python train.py --d_model=160 --n_head=5 --norm="layernorm" --norm_place="pre" --positions="rope" --tie_embeddings=false --lr=0.00663 --grad_clip=2.0 --warmup_steps=200 --batch_tokens=16384 --dataset="wikipedia_en"
MLP neurons of a small language model. Each row is named by its layer, matrix (up: input weights) and neuron, and shows model dimensions 0-127. Each number is 500 + 25 x the weight over its row's rms, rounded and kept within 0 to 999. Numbers have three digits each.
After each neuron's rows, "fires after" lists the tokens most often just before its 100 highest values on Wikipedia text that the model never trained on.

L5.up480:469524546526487489530501477512528514520531495456457524474526497479509446491468501542434491506490543462466490488478442467481492497497473500516498502538522472489482474562489509551470513530525529497507487491494504491444492518490529528536476476443480499492522550502482528475480475449493479532509505492514535474504500458487500506511520535510505467512473478514485493508503502513519466492520
fires after: "K", "m", "Car", "M", "i"

L5.up228:525477477518514534516534523465495489473455499469525544513496508472484525502487462545471512456501530509468458490516472519492490540512517535446498454456487500458469506521459475515536532456483484488453519495480504509506507501502499519538503483493481504524479493467516519517466504509548486498471493524528508517491479495517505485515516515525458540493503464483521462466474464510531483479510
fires after: "G", "D", "g", "n", "S"

L6.up603:505521509485521464513485476490493475511513526486533523487475462565514544483506477512495516509476504550478469527549530517493494501515492507500480514556467523502475496461452499510480501516503524524499527535510521523476476506538473482503506503474476540485445448520474539465500525515498511517520482508500535512520452488525510476472540474539466461492448530503512493489501530513551494534509
fires after: "ex", "al", "d", "D", "W", "R"

L5.up397:475480479480532509477475509506517487487489492456474497487495487525464525531491534462519502505483495456520480449485501492487497503488464485498503523524526544491507539509505546480486484496537477470512488433533482537487487472493438507481466492536476542511526553510444461531542509424505527516515514466511512474538509509509494503534539533518518516485466550521515496493511506488520499510484
fires after: "Sh", "c", "sh", "P", "C"

L5.up441:505543503497529496481509481487537452487511514580497448527501486506481455491483479555484485505478506442532454478513506472514521533529531489478491506520491516562531471520480473491503552498523522509470508497581509514517449525509461457484480495513515473516472497529508520467500489521515509482477469502483500491461535490477484510492512495492492457479521537486495501508484469536478480540475
fires after: "al", "Nor", "G", "D", "J", "g"

L6.up607:509538467498520448511531502462513502472475511502507521527500495487505486483486510570486497449502526515509494478571471495504488502491493467466464515472468506513489499517486484496529472468489527520509507486519511524480485524495505500504473493514520447504494476474526503515565517474540526501546468525507545450466463473509524547494531465502505493489551513496479497504520487500511518449529
fires after: "th", "D", "Nor", "oug", "in", "ef"

L5.up417:483450497523501536491524478501519503505481466497539530476520486552550525513497485512477482495476491492498460508478497493479513495507516461529543519511539535485488480522520490519531503440507493504446521476471497500487489464494502485475513501516472514470479507461497488539524537531532514472501513495501471508531499586526527476512494487529511492497503467525528450485482489543529522540501
fires after: "d", "f", "g", "D"

L6.up324:437491522512484474482495513502537480489542484461545541521487478528468519500485504504478481453524523505507470479509475510530484512532522475514520516498523537488517507529530501549467502465541481497529473478496523478512556461511457469486540492497528539490445489517509510503500470524558487512515468474547455489527500500504468503466537484487546476497488481484527483521487483473495498527496
fires after: "K", "k", "G", "g", "oug", "ak"

L5.up419:484496523496492513493525465489510485500502497471470492475518456492518524488543528522498468484458533501516459517543529437483516487519490485492572511508530493577498493535514490493522491501523519530509496471449538520522470471509452530507488497490493494460477508498529477502479524460455474472485520507524499516508480485491530524522475506512474496516470548524446508524526505529499491470487
fires after: "g", "St", "n", "T", "re", "N"

L5.up82:477548496460495495459505496485519474516541440489470507482533521502480478478513506486483484511549505510508479425470521512476549518495479486475548510492458500454498526527503506522506508504496513495519518476524497486477488545500496564504479508477503473512479538522487481515536489523510506444486496534470553500519439515539498530457503500505501517504472527533467507526509480515471474511542
fires after: "g", "be", "G", "re", "Th", "y"

L6.up33:499455504510558494472523536506495487490521507446504462470422467507518484499494529491507476519487473531520519499504530481487502467490545461514542486474472533505550492504485516507466529512514526453533424535526487502515516492504501488486482562527507472484543508533510497501509513498485460469519503468458522495528521492532520491505481500500532527482503499483466504550522463529474455476477
fires after: "n", "ec", "con", "2", "rem", "eg"

L5.up345:545497465495523517554492516467510490535516445495509453493497501478434529454493478502510504440475512503512489513484509456515476495463485496518495509501522488506482550508507506499461476517512513479530517494526521470465503512470499545492506517503487494493521504516512509492502492512455495515560488468468472505490512517502481456474526560500481521476487521553524467489533497513512517481485
fires after: "o", "K", "k", "ak", "z"

L6.up201:500524487514531520487502565518488521476509467505524507488526522481527490493490488465479481510520478460483485474498503498493476478498478514489558500538522470471473464530497517490494501471507492499493538491498494458517475504445498487506477470510534511516469552485518539477487457503523478487523514532470541476524540488530519530523497490518512498527462536515500526470528462473484564492503
fires after: "the ", "a ", "his ", "ing "

L6.up165:495527533492520517491462493487525500516522513535530540498495493487527522481504539494493548482473456491497484491522494485529534518531480526467560508432528474503531483479484469527442504489480513556508494545486467497510488532483518481503473471518464488479519493507534527491509527489506505483477464513491537529472493527511485478555513486525512522486495504444500544505515503493422479451506
fires after: "in ", "c", "In ", "f", "–", "h"

L5.up594:529471502511515516462519502522522477510489467523495543530489548475546516493528530516516485503534511497512510483488504464510487510515526551494525488509482467489543492507501531494481459546512510500463495513516444453516536482504507514507445518499497523488483529457526473503561529492474498500534493476514547519473456506534473473538466479484501476529475487459515508493537518499480521531471
fires after: "p", "in", "1", "ec", "e", "re"

L2.up519:482464458521523496548533511489502507507521506461528529507520518479518548484537482491491509476462501478466493484483502490490502491435521507501476500512510462441488549485485552510515464504492517501500495528464460511539483481479531484535537516513523470503460473508527498496518512514519469500481512552489493467520491491498507516522496517479478523484491473469454488563497482517468563529515
fires after: ". ", "m", "\"", ".", "| ", "2"

L5.up569:462519514553487469510490502506528468439470544461530512471494501536535493490473490527556483477543511505497459485482457533516517503482503484491531510530562511550513503474461475499539531536513508474525498467468499476503511501512522511487550486465503476538525560500484471505518511510534509527526520505538514547528499508489499502514512498498538472511533528463468452483517494496485533496504
fires after: "G", "g", "B", "D", "C", "b"

L5.up549:497494483496486522480473517504477491488517484472487507529497510515492526543473509465501547504469552507516463526483512487480512466483437509507535507482467505510491525503503489441500502518524512499500547491495477565514474475513440525509502471541496468501462461501481492483488521477463500546504529491536520486462462466521512523547502487472502499523487534535541502528486568542502496510506
fires after: "n", "g", "c", "f"

L6.up94:497479491477460466548516490527485542512522497525491520472538549508527494519499516461479496526508470505478491482530505498510463489473486477488526504506501496513529488533521483478536427491472505507497493501417501479469535494470485462477465488510494521487522511495532495501525483468561462451511527462457523460501504529517501522514515526498490547459516484480507500509539486448490523475486
fires after: ".", "his "

L5.up617:482518492496533525480491514533487494500504490493491489544476479511562449523478508456488489541491491515478528535491524492493459443527498549469500503517505509471542524522493534505467496532483538498492491512499483475523524555477516509511526480443441494487514498487528426518517545490489484463478474474471527514535510490515487487485545524506512553506473499516486523563462485475458496482523
fires after: "rem", "t", "p", "m", "tr", "tim"

L2.up27:486458464512523499554529519506513515491495490497480454530474471527505505519485494499490527450520507511437509476509483547505476542442484459520528473502528466513452473507512522526460539539487485522474523476522493506503487491479490514499462505501488494514501500526465550524483510494515495517462503435493515512481458485488490501510489469485504484513481524513448509501496478510490500544507
fires after: "o", "ec", ",", "'", "sec"

L5.up485:493481527475489532476495499510474512488527498471466489502490475527521540512470480444502538467527497529534450504507500498528507511480495510548526497514491516512455515476496523498467509497471508527470527492487511555496502500483502478518527509490501465516469473449542479486519490522506507466507487538447564486503465504504472469452516483487492487522482492513446496543486542485509502479524
fires after: "g", "e", "G", "un", "-"

L5.up395:543508510523496504528463479459494482459517496459502527516474493536467502465506501545498483536487506477525506518505492497502530484507537454469466445485509531522453576465511449483532500549488497476494487498470519491509476508452515521459514539512500467467498489465493522487517518553477462490474515500555539501521478501489522522510518515512457518523508483502480492493478484497522501505510
fires after: "pe", "op", "p", "re", "P"

L5.up578:465544473523450467535481500480474491474499516452515519496524514551502511500536460501491500509457481521513542495541484483527519504488501485482485555499496483471524501503500515510481494492479477450522472509492479490461490542462532543488481447519509490513539482520464454440509473496517527526493512502490507500469511478488518556486527524503510513497516477494493527488527529560496474457496
fires after: "in", "L", "en", "In", "al"

L5.up166:535498497504500513490510530466497453515540490497503510497485459485512475486508473456490490488487506498513478517509445487529509547573484470461456479509559490479503457477513503501503503507494492486507470499516497519515514499524521502529502556523529532499539532487472519499542490486509474518507512485505482511479463483512469467520441524493520480473481516472504507499503494466507520542489
fires after: "P", "p", "M", ". "

L5.up559:468461543481477462451500497448488493480483538484538486467501479555511533484484490523477545487524495506481513520458515533454482486508498482546484482543523495474497493464492484490469493465514470537484514513455512474508481512521500502530488494550499531526487550507484517525487482488510511507513466506549483515490513489483522452528532509533507465477509476463531515506524494545529516504511
fires after: "f", "D", "W", "w", "d"

L5.up276:509504486515465493510471466521480473456528515511490536514538488527482497488511490516493483530539492488503492492477456479539533501514495529480493517482547549509526530450492499429521482520473454561514536494500531489492510489461483468514502490505486516516482476521482471499471497495524504495513484489512510539535504517525500470492530506488533460542461504471473518483551518491495514443514
fires after: "st", "cent", "b", "g", "St"

L5.up213:533534500499460523430485484538514473467515470498457496464517504515473481499502483520518523522469530515466477469491489517542493509449490486459503490487490497503509453510500500525497547455520523496489521535502476520502523519535470520493465441482490520495519538481506533502508501503515452484501521518481511502473481537490525445514492530471504463501505545504461480503544502494527467462506
fires after: "c", "An", "Car", "L", "to", "K"

L5.up282:495490514523514542516538485530516503519539493458511495496546472507471503500485523497512515476536522531438513484491499501511513522549479515491486464514489520461499490480490557507511478476520527506516474481491467533497475523431467506448492569470479517459494504480506468464531483518491513478506531499525507503496478533503456483491459487495496511505472462503555439492539508507524533510484
fires after: "f", "p", "F", "P", "m", "M"

L6.up134:482515506490500445543492504498506494478523548510498538463485492479460580544511513490487522496522450510517484557525513507483492490452482467533522461518483454491496472471506458482529502476496509508490495487484485482493520456496519541521477520488471479499477492502480493498538507526528535482481512500532504529536463490549492449509481485496506515506479526527488530486496518533541564487501
fires after: "w", "N", "W", "Ch", "l"

L2.up580:475518481477489464553530524558479536485530490502537488529491489481507479481508486521523469490515527538514484478537484474537562506474489462538480512519496490457488539486483534473510507501516467498513483476497524539472530449470505486490521481558463522502529477499503495490492505493523500507497461448525468528530501502463463507519495537499517513428473528501556487456513506491498504482517
fires after: ".", "\""

L5.up249:508508458459502501506523492522514448474507501529502500499529522496515553533505459558512520505495508475505499517522453501468495516502514488480537489530485507526470499544510495529477526493523503518499545479472526504468467505482501487514473509526453480488493551439499469541484440474490504513536470501512522507526505469477505488556483525488480469500524510531474491463485457540486524488503
fires after: "g", "un", "D", "ul", "eg", "in"

L6.up553:513485489503514483529526485522540522475526477494531521548477527504512496541512490515556513477467517511468475482529466478482510521461483480491492480499485512516522471516484498527528517538489521540522537507497480500522480502443495479487505523543515540494526480504496467499525453532512518485501519487469524510507497521480505477561509438506511467494488488517490466526499472467484480498532
fires after: "f", "h", "ex", "g", "H", "th"

L5.up422:474537533485514467494465482520502495518519499509490523513479477536477518494519511523499486446522534529480507491486505501495514514536529502530570475533549503518495485515549484515494533510497493475496465506526463502480467511523491502535471518508510506545542527494481498496511446489509468462509476468532492524481489504471506470455502548495531539500502483520516504530486512502541516567488
fires after: "m", "p", "M", "L", "ep"

L2.up205:504490498527538536491502506508516492491513525514524476495500506506519503478540506530496570465510500455502488482484504511481478517474544500565498474501480499496517499511537493487484501517544532526515535450503518517489467492471507478498500533492452511511443481508537480497505516478480553492474502464496460470510480487498582470522482463488513463496497482502516479522497504480497518534508
fires after: "'", "F"

L6.up522:496477501532507528502513477441516503494479479506513495538482461501504515495478490469495522470492444480482562503537517513464528508518542485518491480498501490459502485531501489504490489452455483508480459497503486497483490509470499508521537524528475486467520501501499489481504512507543521503489497481465557520550519459478492534537475558500521506459499518507501536478464519540478560518512
fires after: "the ", "s", "man", "m"

L6.up429:504508494473502505545515479491508524534494543480552545492511477484489554556494482512544550523474514481464483473496467531552452486497531483489473504483507489491507509490541477455533511509509534524517505495504509486473457498476512518540512470501498492486489508516500421550512522490488455480515534472486473487502524496484524480540531485497488529482445517548457495489532533501498511477493
fires after: "w", "th", "h", "he ", "sp", "W"

L5.up160:493485457527483475479495511490462525497473495444505489494501488486509500465459482520495508458480527501452480533530516509518510468478501488480505456483521526518494548508480499521477500498520456530469526459471489496534501496525494512521534504463506502498485494476517536471508487497467482514547488516490522540463492472529473475522504540477487506469524496476511510501471514517530492547466
fires after: "S", "I", "H", "L", "M", "G"

L5.up349:476527512511453474530497472471521449504501478531459507500511538508511522515540470527534469501487504494483508529512471490512553477494490456478503491524511510541496484500538518503499482478503437506508512483519513506483509472491468489493497483542518526520516473527520503469516541491478516472530461468551428497521529533569510489462493509526507532482523467499504481534536491478522493518489
fires after: "g", "St", "G", "st", "B"

L2.up121:548502499507477482476491481500507492521457503487475526540481550496501525527573495498502531546448482487518535536500503502487471480487484524456502477464505502491493491481478460483540501490487530476498497490504521511491498523528475517495479491474559497475474465504512526453519490503523544468508491424478538516513498470482512509496492484518483452549484518510483503532509519502511519504545
fires after: "h", "H", "ap", "o", "his ", "or"

L2.up21:515467477476531499563532497524500520532470471487496449510480550510497489524562492470485488488456528502475521471518478475473574485495490476492528547479496529484459522491504507455528501500490519474525463466455503479506528464483497513458479488526473532503476475522473500485505508497577536490532473455507516498501481546476524501499508467504512534467518499500520516502517485509536486516543
fires after: ".", "\""

L6.up288:477569536534506503506526486516476461515479500473512496471480510502501514481535470535538533516487471463519464524508454499471528472463518495493542519516472498484488473509478524485516471512465478498490486513502521486531480507482466511512484512475505491453555499516530528472509498494541523525517498477451512545490524486484479517520535482496443502491488489502547470470517479549498531507488
fires after: "in", "en", "ill", "of", "R"

L2.up453:529488525557538469473521508491491548507483521450500516503533476523453533514507500497509498501505522559500547515511497459489545477469477507507472523469502480460500505494510499462490481524498464463499508513444510484479507443483474515541497483520500515482487474534505454452501480507514502502483492497462521483524477516488495547501494547482526528492480505487445525495450501522550548513492
fires after: "| ", ", ", "S", "re", ". "

L5.up188:525512494504474478531539491487493506491488480509529524464450497517483503515516553475509524524518493526535529510452507497489472484487486514500520457460508499487474538486477486480465444494536502561494529497496447510490506451529493541489455492522486540475463490525495494521479536528479512475461468505570492504516515517489519499517477519533501531530501499509517498540512488498485497529498
fires after: "W", "R", "w", "comp", "cl", "e"

L5.up106:486501497499536480502471500497510551492535492474467522489452540495478486501504474471500509531486471493483438528497483547485501493514489524509517508480542501473485505449465450505450482489454510530511490514516477487460521528528501498466497474538468508466455497495483524498503478533484483532513505522495497499513469502540497528536473529525481481524507489474460521518542508512470469472511
fires after: "ac", "y", "It ", "th", "n", "ind"

L6.up69:491511496486489538535516510452478461484514510511512518454496497502535506541480494499493489471472514518477468498477483506509478490498531502448513476511511489517502521549508518527474477465458543482452475489500484509530530486514519455536496507512456569479494492475502520471499508561519511451487520484441508528484490502509486500497531492537523491491485569501536501534469472503483492497531
fires after: "G", "g", "H", "d", "h", "J"

L5.up557:483462471489488474520510495472511514484486504492531497507508464529482496534526510490566538490485486508512517473490499508505514499516492454521475486482516509515487497535466515502484444535531493511472519479491499498528519505486477478493494527507487525510485525506457530568489442496482479500479514497506493528459527478561530456482533513516478490462496454536527451518529453544587499483516
fires after: "f", "w", "L", "l", "W"

L6.up226:474497485530515519515481472530509500519486506512492492542481498521519492477481535471481535484495502496469461518459474474453497503496536463502535461534526524513515491452513487522491455426483498464508464443481523502473470499510504496503502473512537540535499481491531500491509480503476503531518494477474529479495538484472537490495498504482518545507523496498503487514506500516497521488506
fires after: "D", "d", "h", "the ", "K", "H"

L5.up625:500488494497476491433534521505483540519519464453484465513536535508483479499492541515491521542488477487491511533492461498498524472516529498469489544513516467475482513482521491522506514518492505479482535453538485467496548514479476493481426481489542461541494478515501470459510523479500529480508473506484493507529489568545497493495507503482557490467462497469487501518512501554499504517524
fires after: "in", "ag", "ac", "s", "Fran", "C"

L5.up163:482458497454478558489520490529480486474473507500482514500475523494518501481511478472516508508511507502520478504535519507542501510480544499510498519517534511505478511505509531479484501524519488502520473500491467462510529469489542440483485474504522469498497478472491538478538511506501552495512447541514482508488505506534508488491548535510494539499459499537465471548511515527459446476512
fires after: "e", "-", "in", "on", "re", "on "

L5.up18:459502497510518533540478572515474514486487499468536513466489502527526534514535474513476490499501492448462479516492450487477498480512483476522511531483559474514489498491536495531486528491518478504527494531511495525500479485514522524463488444506461502522494450498475545500445509493492506531469490507476517511482470510501526507520508492511513508543473507492540465480494548502513525531504
fires after: "r", "ar", "n", "av", "c", "ab"

L5.up102:483530489500528485498510538490465513478541456501509507519533481509529480510482474541545491520496481521511518520460505466515494523511454532497493503498481456491498459454509498469505474481473473520525490482472472492482497511490491509514495491504534518512444509525503507521519477520477502479544514470461493487522497502503500500510484535478573496488479522531477513499490546519481544502500
fires after: "B", "b"

L5.up421:496482510524476517501509520504457470488510486461456460473485464472502535487486512500480500511514510486507440488531487510521489489490471520500532513544454493505477510503527497511524506462552505528504528530508470456492516492498483478515502530491461430516459514524467520485459497535522497472464494485529513526529472495528479475484499513530521497514492503500475484518513483513488492526485
fires after: "u", "i", "g", "th", "ri", "G"

L5.up510:506498492528520533510499520547552523500498507510535525518514475487490523462459439542486501482524505512518480477494484508475540521487528497515518510485452513539485485488500456533446476461497537512488533464498535468473508549485500560459504501535524513488477485454506512494535462486478535491540532513509488471506520496508499476530493514484490518485518530527496521490481502482476504462518
fires after: "s", "d", "S"

L5.up460:510473476529484469526532457441503527496487495455522511499494430484529487529510510531511515445508542503504471553479483517490524513516481529514547484510505552479508543531477500505507457475472465526514515483504498496499515489549510468502484492481474509527454544472513488481481502482518484532498506494478474487510543519500479481539497502500526495465482481549524465510480485524540467520470
fires after: "M", "f", "S", "L"

L6.up169:529497460518541541506487469559507495527486498499499558515511465447481475499514433517532516504495511496482475505520505476498501520515504521499529518505479501527482523522464497497471475517510484503492503501477537496489481504543528485462499500502502477490492543482508486539506501532523520511505476459526503491465496503511491491541518562488446506497471541517505516500482448487416520456492
fires after: "s", "ol", "in", "er", "il", "sp"

L6.up436:511509477513533511517510522508472508477509531479487532458491465452562517490517506541523506499516497504468487482506470494519528525530480475520494468497451475474512503514521495529489525479475517450493476534550482483495472503529522500509489493476543540465499508484521501480543477463492452470548500467470503497482535495516509485507516494516490468495524483498518500471505520545486461538476
fires after: "in", "J", "ec", "j", "con"

L5.up131:493506496542484459541488463481479463522502500474479470515500469523513507528489547474514493505480484503538516463478509509490521498517482487526477497485485505513475501499477534520488543499504483483473578449472501479509513467532485484525517532507474486493450505556523463483493525489498517527530515494539505490493470487490512499477470537480512499513467462538518470519514492497458548483522
fires after: "g", "qu", "u", "G", "al", "f"

L5.up334:508507536500498498515558505475492461495499463522523506530487546536491542481510511520534475533474545503503467497492487446474515504499487530482509479455489513493523470449456506498499458486487500453497521461518517491506530529486531543516526505513515538516467509490484480507549487531508470514470522444470494480493537536529505523496463487489530476479500455477492483515511483475490519561501
fires after: "St", "G", "st", "g", "B"

L6.up280:526507485522509505485508500516509486530525490464486491523483512498488479488483463480468513476495535510516584467525509506543513486558481529498468464517526508503534478494520520460506466458455534479517526481520464523511526496485524506468512497475538516512491489509508524484518499546522524510499509483518538512526464501500443477541543514506495500489501494504490546467447498502495532475495
fires after: "p", "the ", "par", "ian ", "por", "s"

L6.up541:505484507507487498503469516554516462512495502502509532459475489504492521529495490509504528489503513492474437524502452542478529512506536463510535477475524468483511507501520511526536511501491515537582506509472483531493461490505509526474492462506489491486463502477526499514474491446490453468542482505474535482516468497484475529527500492497510486527511503486501496449438484532513508520458
fires after: "in", "f", "g", "ol", "c", "ag"

L6.up359:489526533478481450507540528501513508517485523460501510484515437471503496472486479514515497513528506496458479477499503490445456504513472487516451530522534528540506523493491488506501445451463534526497504498526522495488470441556503509496476498512505536504479518484497515499558526475516526479526480488507491503506467482526582455539491474490517481478509518504510518540525497540493483475501
fires after: "de", "D", "to ", "d", "-", "cl"

L5.up307:468521470494473501519491487540472481469505502498442469491485523513492532505492446536515532492490476490496480492508473504486486488512514500512507522447485487488537472466514472502535506480456488531525501529517481533510487486488490474485506431504535483485536504468489502492503498514514499497452492537496509500513475481516488485539563513536488541521552513479470494544470511454519468522517
fires after: "c", "C", "ic", "al ", "ec"

L5.up562:513479514479485547457482510505488512539480502525508481502475531571504535542503500521469512485499524483480491457497521527470530500497477481510518475484490500487477512494449498484441555533533535508466520458464504520489499522483532512522474473539487485512493519500493517464543500533544499435482499516497540519512519502498533486492486506500516470492531446500475459517493490515472500521498
fires after: "G", "g", "bl", "ing", "ar", "ol"

L5.up555:545482513498515475496492488497517513482474501490506497495520490510565488542530490559451527461482480479480491443497487505462460547533512493494488544492473503518476489517466542515528529535536502478492510502481510498527544541508491495469427504466522528506500536494526514482498506470479492524522501551520528490490487494491559542533482493487520489501524464477513506471485462470480452484463
fires after: "Al", "A", "E", "f", "O"

L5.up125:455487447512519515530501486501477581514503577506511499516522474510503466475492527526550506503497507476495446502527486489533524517486473511468509510521533470475505488468501486495483494512497507500491445492504463501559483514503486522486477535457509526496509503494473473523510485527516421521521461496496474511543479533509476502511502483464515499504488452489516453486517524509495529562480
fires after: "p", "B", "P", "b", "M", "m"

L5.up294:501486485487465500504514484508543523532518524532531527499487523539518500476502499495513498482508498485453480468475463463517483499478464474495503495492503489516532497523484505519527485449474470544460490513530534535529466487499486475526525496502528521534490518528532523467543477471484482475487488494482509487551506553545514459468465505483466512486481438497499494526490493479484511513483
fires after: "g", "H", "G", "h", "r", "W"

L6.up612:477480473503482528538490509495503492555500468553468433514454492535500508467493531496505531441527524517464500479517499488515440495490483474494508502483496473458481504496486520528440556531507491504499478553487521539484511480517543480492520508516499487523450502525493526509497537467540499492486550510478527499466515486497488483471525532486489478461516512508493497477515535471499489508465
fires after: "k", "ak", "u", "o", "us", "y"

L6.up292:509484510505502475486485485531497498487538484521473519489518539523543496478502508484519467467522492489445481456458500510520516478462508497466479493508524504486501513525516503492487479458467509471489453522499504512515515520509501479509441472507501527461509492514492494467512523505511502495510547502478501490474504479469515545501469536512478527534469498524502444512517464540439496448546
fires after: "con", "the ", "th", "d"

L6.up48:544469505473457498536477468520481507540526507534488515459538511496471513449520535502487473498514499470476501490460484522487535534450493497477494492486500510527443471479529466501545462517473512490502473487480513484475510536470502514512477507515529533463501539504509511468518488553514485438533473468514527478462491526508515495523498549471537519542475484505515476508485470460473519514535
fires after: "con", "was ", "ex", "his ", "op"

L5.up289:498489557538533480465496490455499469525473512474491508523507482524543481511469518511523467470510459503481502483499536533481469517479519503504509521547514500480496505450474519514455509503484466481469512496532523474516513483495494470509473484470468484499501521514540548525515491463466488487453460514499534500508513494491488507501543553491528513463496523502514537504496458480509486538491
fires after: "m", "M", "f", "A", "P", "p"

L5.up614:471505497495464484498536502488473516509535504433510506501484500518525478512552471516526514501470533506510473508484510497488448500456508434532536496507491515504497572490506508507474502544520472528512526521474543535502500499499466518514571516489524478463480516470531474470470472511516481471486492484462529530487562504511492476477505515522473496466503468460509529527493512532491492478522
fires after: "in", "re", "u", "n", "G", "d"

L5.up26:463474510520527529516495479477485462539492489469536528505482496537500539527526469506514496492519483491487458466476482526486519482512517481504540456493498471491497516497517476505528475450546444506540488518482500487464521487522470512524475508494477470470499466469537525483512527512493506481501517481494501473514515476489470496503536486489539516492511475440516512486530479503524493467514
fires after: "W", "oug", "G", "w", "g", "v"

L5.up488:460503460481485503497501530515519505498531529448532529531486525512497503471515472525528495505516489479484515539474503505485516429498470507492519498472466507506504496427499472499506584511505475490526460457467494515480485452490487484527520454475519516496545515466495536472527472488479528466490530472486531519454509511495520489474498536504487503479501463462482532525478499497484527479540
fires after: "n", "H", "h", "New ", "l", "tr"

L2.up134:508503520550500449526473494523538517444491501507501472468533474490492497481495507539483533478519521504513496514532491519495503500501503506525503467512488555487511499494501513461500484501537474498446524517482499525485488464528508524514518523519485494515489522513487484549466472544501531452461468486490506458476503481514554509495522504488516484478508454520473493507437472489523468511435
fires after: "–", "S", "\n\n", "H", "B", "F"

L5.up218:512523485481494451500545480498529470480535543502492438510493491459540506521517509508513504503548510486478494501502519551457490519522539521460527488523472481530496494526495444512555496505499513497478491511534466496461490486499527478471435507490458474510513483487494486482498490525528514539515515471482520527471484525478494554539477489519526487513475483514498447492523492500535455516524
fires after: "sec", "al", "ex", "amil", "g"

L6.up361:526491479486493486474485485477484491543484509473518477502509518513530470498499485586536494483533511456473554448500452524484521493519537454498532492463523490464455484488495461472512554484518525460493515501507501499509534441473525472485518498498475482523534501491515469507499532463497495517535494473542499504523493515492492495465497502460498507490463521476506493475495448463565512508502
fires after: "U", "M", "G", "C", "c"

L5.up497:522483470484475552481466498485498483501487529481503469489505495527484506508487523560531471488494467486531499454517480549483504512484503498447504481459496482477515487540459518478450500493501507487510500482465535528549501512516457507491485496518463496482556513519491513494462487462479530466476529513501528503495493482483499489540546501529500524499527485541506525500509493434462491500505
fires after: "c", "H", "C", "h", "z", "I"

L2.up432:487474478501439470510501486543518510472519506492535506493521504494510505447459483499515464466515483532498473493527512514498541482479497509481514528560498486494508527508488497502506516531479513501510466451531507485476532485524469473434490471477460481503482487519504479475481491495541503468479535536525526557525491524438492502509455525505502474474490467510519533436488541502514485491534
fires after: ".", "198", "200", "7", "199"

L5.up384:537493472498493473473503527488492466508546523489481529525555520553507533509499501483490476523538529505482500512490439509525508502453539514513500464473477482518496520530440448480524487491516504480484488480513505525486502516471540508519541523506480508512434523477536494503497429499484482504483481497514496489504496497480491479539497494480487517502480491480494489509516527546502529510511
fires after: "g", "b", "B", "G", "n"